config.yaml
num_attention_heads: 10
intermediate_size: 832
norm_eps: 1e-05
attn_scale: 0.177
parallel_block: false
init_std_down: 0.0
max_grad_norm: 0.5
max_seq_len: 1024
MLP neurons of a small language model. Each row is named by its layer, matrix (gate and up: input weights) and neuron, and shows model dimensions 192-319. Each number is 128 + 32 x the weight over its row's rms, rounded and kept within 0 to 255. Numbers have three digits each. A neuron's up and down rows have the sign that makes its largest values positive.
A block is one neuron, or neurons of one layer that tend to fire together. After each block is what it responds to, as a language model described it from the Wikipedia text at the highest values.

L13.gate30:118147134124101129079104120112129164103120100129132128133074115109098114134124093106141131127122152166119161097078081141073172108119156098144060179121106123113138123148095163101124182174165148143121147172136115096177148129129128155128105116110142109147167100111161109125171102143104135146067149198118134203143115154145127068109165101148126170129129101072101118127129117123076137117103
L13.up30:125090168104215104053136160135135176126111126068100156097124097081180073156182119174103096152154167085122146081075076076125100153082126106109093172116153138110159105120130104110147101108160079100199132116135144119190125101155120175098099093119083105102153121127050131083121139062060201126127131151117146154103104186053129142038132116107138136112074130122123090167156110128114144118109
L13.gate197:107103102132121121159177141144113159091107063136121088124129062094181061129144069135092110183159066153128108106113105145129128147109156130161092116152117124121117128167123134091101034120159106113154118169170143158130156093129112107154125107102108116115173158155136182154167105080140107075146150106135153167010120159059122155119092085186126157050185109065171122133176120141135101131161
L13.up197:107113159114118122059214124093101145140035147137084125052157129116084090097154125185137112108199131158162088161179109158120141111162124112165107082137159079111138125164151204115118124092113154108110091116121122155125134122115119152123097116097137166161144115205128113096088084127171145146089095115138180108114121189096117134050113189136140145148172113065062117144151131133124143115113
L13.gate297:114171134099165176093153101115108106142088176072140140061186085091139107141097132114111114111141173131138091107059143097019150130102165154145140128162113101085161167104095159128118081082139112120127121140160103079141148155139199167100099187130116162172144138075170129133108120143070120075115106102157141111137141138139115149086113161109141165106163147161146141123146101170120114142141
L13.up297:188154062099108095120133132100116096096136117110153114104153113156100119099108138094057140184152095116129112138101086159113084155133114135081104125101110134169134085067106111048088168199106146138166122129144117123138111064122167070107087180025166153108132098145121141130094201177159117123136107135118175173139158125174099098156110176151125126062131075133094124125127176104092162167145
L13.gate378:134171165110134164099141122134121122180126098113128165129136167143139101168072123117101100162119107114114074100067160088147146133179117124174112144089096166083151123170097165076190122137107162210133135165124139113118119093187161071147064083064125116150137080127125154108063109129149139185111102155112126118166064134186161148153167118089131162185078118103089081154134179128114128149124
L13.up378:155104060119143164114144165146142076162122140107133174099097146103110129099119160165175126178127085091118164071091182094147198132145155145128078049081140090141098149137150111078081117152094116168181164127162151111026132149119110159105066102132092086121130116148125162109153149119115141136061102130142170117103125177121127110102153189137088115133173096090161089119142127120159172165125
L13.gate434:170099192123124117058105115096109178132181166088157145139101113115142138139134152172170116133108123130198172065107131158153169141143113091164126097181094149103093189114159149134126118189121122121114146208133112111111159173147104181137154112150134102115086134087124135134118047123101139147099123139155115157123176114102155153154151232176181096098134178138144117104132142147113136188068
L13.up434:146182131167077146120143145109146135151112074207110119110098076105085104130172082154123191130145162147102103101114104158102137175142173109164117127079136145101096122113105121103130149208115107106128073123073059100135134144074116136173176124069085096130096155176114119167053126078089113173109093109143167188147095162121161155135117141149177108134136163171101077127197081148098111118124
L13.gate686:181123087128097203092132088145149122170083137103126063124120157123159076106106132124121136193085094125185178134153171085167105122127141164104090132134119153101099119136105074137095115138153182091149107145079088149122110126100131122166099088115175076106125132193157156139091157140178183187143197138136130234133116138109175130102111143143145119081159153154181100149115116156155098139106
L13.up686:105169148091145120094185162153161108055107094175130116117148146116149120124095117120146075198178133109097169107163189147122153072156180135117095073118149136156167154131136141117154116063141153113079197163174083116128149113164110116100132152100162137181079103109143081132162118138142185122165091157129141213127145171121142120093138106164116144159140119101124106155131109130124138120100
L13.gate736:134121209144224162098139140149127145181138108137097170097092142108176166150141123120128113157171053151131113159066168092121130131166113158138092092126149116080128065111136105134120123115118214161134103116098162205132114161117078140149138112127190111079150167069131120131147107145106107127130139093127124163140167113111105161104124126121143141114086181120079089118067144183131143072128
L13.up736:085129132145157118121104198116095139180095157140132121073139096109149136118167144151092053105131122156079126189126145177160132121136134082170109166090170112159116142169147176120131166114105114133062117106162059099142081115121093138134115114125129128064097068168174133180162149128151131167145116145099109103110075130103165106112123120135159124069175143156141092103181091082098125106144
L13.gate770:090135120127147089089181147118073194116120134129163138158129101109177208186143134129152097139100059137102132131177149125073172167086100147157098115094125153113112154159107104093173130072114126126170137116041154045115120172125185110137090182126143104109094048131115086145154181092150132108113132194146156112133132122122126119132148143138131111159189147140142122147156116101142095138161
L13.up770:147162117111117097114067113165089132075070154134088187162159173175104090179074127105114147105120120154135124131104119118135139158137097181144123085149170092142178157131147132110171107146176144143116133153136164166160156100137049172111156151122108111181149085161153144124077081140141168112177145106124128123156143109158107168106094148108132137122176095143177118126099098124093156116126
Responds to: Closing == of Wikipedia section headings like Career==, Early life==, Composition ==, plus endings of stock phrases such as Appearances and goals, Apps.

L10.gate274:100155125189107082134114145129077063122146167150125140173134119118121182127169166182127101109153121165107141151138159106170113106164176080099145113104127112114079135168114053120187115105148094103107178149149146095127126137199211105134083146157113098081088142115095123127107137110055085165077137145087142119169117093127148078162092195106154112153089123110130149117106158163120048119122
L10.up274:136062205165079139117112045133174084068141121119135116094086085169215140153170111133120176172204124123135091135132157145104142130136202137169143148092146198105148091054108152141113124115092132138159120152071097107115121166162129115159154112130115157094130129169104159107098093142153145126124151173096050085111142118137084145186175095097180139101160073132124141089153148096133092146117
L10.gate319:129125065146145173117159076159146135175110113064118143149190134131130134157157093129123112123094109112027136114137191124090073138105141140120086078138132197136127123114116139076095111138158126159149138159121134169133192175136064150118162157141103132173128141098140136119147155158177092118117191135117150170141151165074164138208097092123176140073143165126196118151100135191155133115099
L10.up319:093131148191159104136132119113186089126079116165141118074148130123098118136183147108125139139215176190149172123175147133050168105143208119117155087154129161120186088112100141168157171094122084132162149108180149109166146208185191173155158136154161132113120129137078141123155104097144115137072140174152117121097119197114099062097130120095175095136160106136124171147174168146189143138112
Responds to: Trailing digit groups and scale words that finish a quantity, mostly after "approximately", as in 170,000, 3,000, 200 million; also "of" in "one of", "total of".

L7.gate21:144136168135198122125116095118186140091123119163178123097149092130139122144156131074148130074120039139089140123127139118071176114138147138117118141104130088103069097122082180127151118107129113186079140104152141094156111121151071154165179145177137135123103155076147134121094106120127079121095122147089175096156112153132129173157090128166129141133130151154152119149129138154163075100137
L7.up21:135103191155159071193084147129148162127122117120126123126093179092142164143113143103065125138148099150115110146146124164093159080184133172150149151139154125141143124147143183116128087126099138124051112136104150103101183082046131149193119138139106138103181128229116153164079059160091165108110098098217119130123191115101092138102138143078082176137141128175149124116069107103083132128195
L7.gate385:141176132129169185160095119169135120056141121131138135065131115109140132176202119143126129133125074117115175139082133131135123118136204164084153143153090089158137143097114165153113165082145150106138126129129155149150118135169119131157167138149071171119137127146129120079089102143122169143143138078074164137132101149115146122095047145139111103071184123127166129159137136174188093083126
L7.up385:169086137113102134062114108185053106008095139129107137060111159101124125148106127193106091120131107040089176146180131073083156139097199135126134105186153142089065137127147161167103121157104135097081124106128094193133093154146082075069145116128094094121176098153138095144164116111155171137146173119167121081158120141116081137100128130105167095085136093188109123151196139172110065115133
L7.gate653:080145120128116178130052088145080128152148166118112147120187073076064059143137135134154109188093124153186090090111146109116113114157196121133153133140104125097130123147120180083137121121150156158097135091145122108155143118140112104111069098125073123060115181113149135145198108109084145199089074131146114121120106131150134086084187168134085145083136110103135160135153065175205087136111
L7.up653:144131124105113193119091098150193157140119154134111218217175116120153184125106177106076112146111178097147104091100109128128097137178101142136171053116110136112146120103093109112098120133087146116132111115089131148131134152050134146082118137165155187087069181149177102116101068088161183093164080157190143121157160168136090087129077142093137150189156050124152141111207104135145071157116
L7.gate729:088123175139163182131144103161164127153105135138198149074167058124130101106145158098168059132138158117165190135108102114084169130182159204170125141109138074129153165136187128074107137161180130124095120167111123115136137119066143126154101121092152090113147176048125044131174151134106121042201149105107150143118137162159129135078144131131179105177129162165095146130154135088119084170148
L7.up729:087142137153118077113089124084169134112120119175165166155147084149143137137116135129110142097129142129110148120099097160166097040130090163086151169116173081144134163102095136144126147130103110169192125115119188116089121142147102151088153180134112097118107089093136075069124126146131115142145076169098134077132120099134149178159128140149124078140106148166186131147159071138053191101117
Responds to: Closing == or === markers of Wikipedia section headings (Early life==, ===Albums===), plus mid-word fragments like iz, us, ci (seizure, focused, specimens).

L13.gate12:151135144195179080127182131139080120162107113145138140174194092119153142178140180126112091118130130237094085153146158135084102165197128101093129101146147152155097139097131113120163112101160073164097183088107135066146153139144125176149089123130178096144181132159139114117158118189080130102134066151119072154119207119083150136057123168149121111183111138168155081142194091130129093123122
L13.up12:119137128074193038067135176206150093184164093164143115183136127111135165132142132123139127156106115157101139212133114164109149067119112167144146170125190164167178089135213104152110127129121123184084109168190165171036123166150087148078142137098151127126125152161129133104157129131127112131172091113152122123130140142139128136107150213124151112140107133119122083134104106089108144184174
L13.gate141:114111128141178145130129113079148090147099159104153155109142133146223139114129168120131162088162137149148115124084153165152148092131118163158156066168099103120099182115116126115132089093201151159115146105128096088062082124150157160193086133118165119163115063119175129122087163131108119143107115119119094117099089100079141135081101164129147121127114140113146104158146158139091142122150
L13.up141:154172087097126121109138167115143114125078119181143155165143160083168102134110126114113098060096156123143104041109166148138147095160142130136200100154132130185124055158204130158144134106166113116141087196161166146114119089090136124029133111141118147120128122077121104139132164122100157060203135135138181057117096140106130151143070160129118151154140192096122156151111083175110114153156
L13.gate174:125150137111063136129135142170089168120126144096152101126069138158162150137154148140160172138103114112122088084075097152121140143144140134183172055164087094110109173153169078118104123108190074084113110128099152092117144203100124164142134167130193175106114102094132031148161141137077103158098112161139090153141157178112113166130166171152091142136109158178042154128125095130090109102117
L13.up174:075120104144086134106168106160051166151132141114158150108116072163188109112124151127120137077157074154070180135176084114150129104173217110159142136139091124097130134065150153105116117088126125111129128134169139137110055116142093128131134112168108110059117233177088069194100114065117080137118111092114185120113104105118133124092154149184112113123133100142097127072131123110094127124145
L13.gate315:169165118150133125097091104158115119087137152129107141071114173089164143161149165103088130133190107133102106134085176094127155141076105120086100183154100117101173139114146151078115130088130092162168174133123084172158142120107107148158132125100123164170087159046154109176071123132179082150102112168079100113142159190059071167160114123106187128105153160108198129141156105170140050107107
L13.up315:112154139180179107126134114088052097130057154088128157177088177146138149169155190124143140169162053125084069145150125088085090144088108181125144124140152148129153128067121154052128115123149125151145188149145140145133122100134056090162135133112117085111110138146091133093150230160105122198135075149105146117145101126174132126148118123152113124152089095154117125099095160117142122176069
L13.gate324:127151129090156138121078094053100135122138101123118147130128136156159143171158149116142158122143103216132109148124141128085112155145151116098104071098143160174163096179124087140160149153134125117099098106170179180106132151164124138121140094106152161075145123121131092121121115186126201162105167117092132130148089109128189132131123223153150108091099149081118076133157153166138095064123
L13.up324:079133080129168145146089126184122110096115116097148142169133121148189130133165089115095166095102148159122122113094130165115086073146099097096110113146095131077152129131159062102143158125147099117141164090143092159134125104158150134113153042141172098145096083166127093129162104147187179150106093126104042130141140123129145111065194164155162152178100117184144088121109117144129092109163
L13.gate338:073140177112125064129198109066121100068110117121129135123151045164119165140153119183081149100153159147123162127095134095074143113118126106112149126174117106144159142166125111166108108088138078124174098119111182164117155097183123119126104138118133114099119145095091152133165156155150165155132122095110149100135130045099135131128119126168123130145137130074136133131109130154112052138113
L13.up338:135120123147093134072130175203107171142089090118180051080137139133146167118099124123139124194116058170090090189097170083128084110154101105027156130179111113128115129165195054136087190113100102153087117159128094103151131097108092162147133130051140118070128183124124103203072166162095154150110135120089100148142107142156162168099193143132103112112143139113081139119122116100153108113152
L13.gate616:157160127135153142179165070098132122150144093137117185118172076116168133148153123082136104151171092119147103132072106174111149119125127126115105151145199086081083147135148150142112035101126126104107133108133089148098159112135172129105127148092113134164124109109093153102121136120100185105088120166166122117074140157097103090139000128191163105153124122096145094155153136135184133177098
L13.up616:127127182161152112127156124139086092124135100161203115138170143159160114143076150110173186184171123135107058134115125123099121103092174109110133116193112099097154099125130116129043140119151137113125115057117132118144141172151154127095109102106127155065113087164136104152187114105164118129075106115139150106154051161095106148119129107149137100170102127113070152144192164157127124072147
L13.gate797:087102138102157078093160127101133103151159088131173119167149154121143163139175189119165123117121104088105121072174158125135155179125114110027150129126105131143108091184160127148207066125080139096154116134129119154132072127201138112172105120105182122093237139093105108118169177114134122097112135199085118115123195115123141164105153110179131144134035117095107082114097083135147091111124
L13.up797:149169100212162118140125114115156149132103118119181136139138150099185145139133188144161122127187161115146114085167134110148103146108174102095103178117144115153156131169133123101164120132161134120135145172086152131132141173106103151046150060116106032155130111188156170179112139113142154133080183134156100107085075095192146136137138134140151102136093107127168082165130187125177125141161
Responds to: Single letters or short pieces inside words split into odd fragments, strongest on the second e of Greek, Greece and Creek (Gre-e-ks, Cre-e-k), also Profe-s-sional, de-f-ensive.

L13.gate131:113106121103126146163087104122118141103155140102097124096151094128098111099144165184126173115130149082145122156147116108049118085122094139133095122151150140152192157114103149125149139160177101179133123101114078155126155182061130184147167192187060103109074140112148133212101170191143104131165199166085102072128112127130128119087168156138169149185100202112190119110090153166136142083124
L13.up131:056127158114112107099142116130141137109159105098125098122109173108134122123081158088095115122132151086184097178109179093149104180149158107054199138099112133143131104086130118110113144090117132107134068118122074112156096196070164099077141081125131126114166167195097145086075155124127118089179102164159121127136106137148118104096135144184054166144190133154144065094186115077129125078130
L13.gate182:100096125104094139103113116126147072141143131097112100095059146120160178180185172136095165159083130170166077082200147132133121119133111092110083138159135156108141095101093177095141073144100045157142084136107138129102155189122114172129155129113103169040117156097088110137121128145128032106109180182119166130135142111137074106155141132126161138084094120153163137130125137140095101086117
L13.up182:100114092129098138125106083161131074115159106115093167096140101176158158162160120152081162180108180108130095184144179120117094068134161178102163157070102102103167148095076147168120100102095091112148100115124166161157123124090175138083126110130145112103113131143138078150124092081091116093111146106177148169156143121131114115103150089109155176159154068212151096107155133134121126114128
L13.gate291:134077145054133116122117106155093116126171130113067117060156111168151147133154166119161147135133121171092135206146095138081112139130128156177200147116176103135120120125153143113166109046071100203119097117184083181118143172089114068089142102129143153114144156168134137125096127153146056136116113132116126157102177157167105133110160157141118153077102101108127173115101124116169117077184
L13.up291:121094146104125179141073219064160107136126086091126181137140060172147151117171183151131122168112102120115179155126118158083135097124130129126144153150153138120123071112134106108152099132153096087160129070084106151134146148111131093070075182115087147161136168139124120104133146125167163148050146094118081130139176174135132128150136091143149103126142102145153147127143180176105125122114
L13.gate341:161144148156118219111090083159136134148116139123150129120098080114119148124131123122126117142176112106212117114157137148118122102099130135155146102139117121209099088057119091111094147135157146135136117160040172101128129177161168191136109104127165137147158083081137186106124149142140104163171191170090118114151118123068131120102073066170157097095172142118193150124061122103088066150102
L13.up341:107137150125125154090140128181120138125142164095113168146155121157152166177181110164094186112160112172114112153116169160152139121119126135146112144118145144123146073163120133130097124166083135171122078095195132099145104137117156179120167059075109145144145126133156114115122152145121128114161186129192084142130114067156186111193152146107145169104135128129121107139091119141150126137111
L13.gate513:134146087173106138171141134160107136116110083116082097108092152135129148137209174184137138200126138115185146127136159127110137112120125096151104112162107135140101178078117152134095115030098087116093154106114102111112104101124172134157140125120181139132064106079241102107102118162087166079145152133124085159194140131135109162104184196154197049137183163101134109142121100150133099179099
L13.up513:163122108185105071189139121105093106160136194149132125116090138155175130109148123190177160155154123096153102130097128076116076131154156099072136148149165103129150079106102118144155085119142128098136127126135107131121085113120145092125138194093143098123127120111135151109133115153147157095243131125113150132115068100088110170102131156182100142153128120076104160148159147180110179112054
L13.gate550:115032144169175071103091075063088111083112093100097105101156154097128106187157110115085110118127116149095080097143151155080152109101123171126119151169097126135116148158085154109158157096151089165106177100126086119138161193080061139124069113126107129092143088156129107146126083120126052115115186159113134145187121116104130118204135075168177158160141133098195118116136135156168143137151
L13.up550:123124114180157089172109148161144075090126133138155124135107190105113135098048147126091133142119119153139116127150142133153119126168169149102096141131073103087108160093148138163142141188155182192141130100067115141123090141133137140097163164111094053116092165176181114100111133176156087098148151093168115200146072187163129047135178183163102126144063123166177165119127083149105101110105
L13.gate692:098191170162144126098115156181084154118120147133116122116102077172136112186169142155133118109133067113155146141104131111155166166068158135079064109124091158175156128092099169134163136112143128152148106162151177060145125125178050142121123134160098148108135089118170099129084163146093103175175137203092134181123155086141167090092132137129143127119149145121149117146129143097164093054142
L13.up692:097080120094184172114158159118139122215093123089145182141189078160124089145183110132165126167123137149079169142144057139107110117099073092116122173197130102137097047124126142118156065093134119100153133121115095128141142058143064162146121112135120175152122071112127112081103174103141133114111113113068143131169168157100070122105129098138167153127154210127128083118111127081175152181125
L13.gate731:081147163131082151110117148187150101126103112157082091092147079101104113119138153139086118152138144128188147150187116158057149133112136160111055052152098155137137161143103099083136187127134107120072138076105167129143125102137197130163121128123096146080076094145137105072103144124171119118061126102063125093128129155147143079146079131141217118135143125123105119120151092166166136139188
L13.up731:044126132127110104091117134116169130170068124128099134119164103135148154123147105137145098123100128150167150154188119110133139149106059143134120142109116117182122088155118140121126127124097068118142161123070139141176134173073122103169086114143110144130133136084157177094106165149145151135172115133069120115115196085131127133088127144087111127164105166105140088107108140174117121128154
Responds to: Digit pieces inside numbers for money, percentages, counts and measurements, such as $610 million, 8.6 million, 25.8%, 1,495 units. It also fires on words just before a number, such as a, total, approximately.

L10.gate155:113120135122120127086097175127170129108102157111140071122145139102145174162132154143076121095196069108085133104085062138137116151160126094118146154083132107149152165105146205144148138061070130105106125078093134097149129099076071163105099174128095118169140145054117117150097110105075129134075160111120089158171104172134142205107132159114081115098142115184171143143107082119134096090163
L10.up155:142143129145108127114079144137107143114121178149076121128126074149165101093061094093082117114138129176153104144131053157134123116152069159126146159159141170108153208111124170146094136068190063104137081114146169103101108128121138172138195131159151117091086159104088102129197100108145163160113106058125092107159076074114131160177176207147115055151115151149149147064114088127147154159126
L10.gate490:105113135140163093133158157131119150147126132166106124145158113115103180183090135099117116096099166170092143083114148136110129167164140120139177115101169105067157121114096126109102144091142115107134165127145092162143089113071132168109134119153126108057138160111102108163093170131157107127164083152192162101163198090081164143042150160082104126163110115126134131206076132111108117135128
L10.up490:131065148146138124157133182077168117080078099138162067173061162094164203133131148107128128135197107080112074110153156102167108126142179125111073100102154116093099117099071199163148112136137141090128156085183152130209128094102124138164084158198114151124142132149107109108121051089080136093127088157104103163151099174108105132111091085109099112105135100141146122123155165131159118110135
Responds to: Tokens that complete a fixed pattern: closing == or === on Wikipedia headings, middle pieces of taxon suffixes (Eulimi-da-e, Rhinochimaerid-a-e), and fixed phrases (Lab-el, House of).

L10.gate133:126100197124147103093085116130101144125096088091176118102118119174165123095153129165115146129106130101119108101122145145118121165120140117122139203099104130181133072124148129057127143121103088145182155078137138071135083150160126115128092118110149160166094168084132088122131178190095078157142143155087138164176138126100121112143140121126149127130056092106161166144165192165147112160118
L10.up133:122098119092131100155162123107182126140130109093093175127237120120146160105135120165046152120151140139136158108166110106155169109170118188182165154126138125144183104115111120146128171090095128120140127152147071162168125111108197109179110110143104161175115112160152184054141153103170111146150138107146148108202124102158069139146159138092100237133141124082130108163110105134124143161155
L10.gate686:137118122094112153111179107133122101111061090084170132097178136113150102181128125159082151149081145082170148106117153130112143144138145124218090125125121125118068089195135123096163154119096122196112150096170090126117139097117101053137150116042129173175098107107157147116159110168146161143156164143127137167134208096102068114072092147160145101146119150101141145198088129165160091083148
L10.up686:157137172101158064148108109122136179114123146114116180065046163158107142098128174151126097166169117147176088142166096139119056154092112082114120182142159166136145178116060155159129198155111077122165103116104143134212128128116111117147149184132180107131114109145082130083091133121092138192131128120074163125153110142145121142115105137134067147124129098159116115071086156105155137081163
Responds to: Words or word pieces in wiki table header rows after a pipe, like Year, Season, Pe-ak; weaker on mid-word pieces in prose, like pe-ak-ed, bre-ak-through.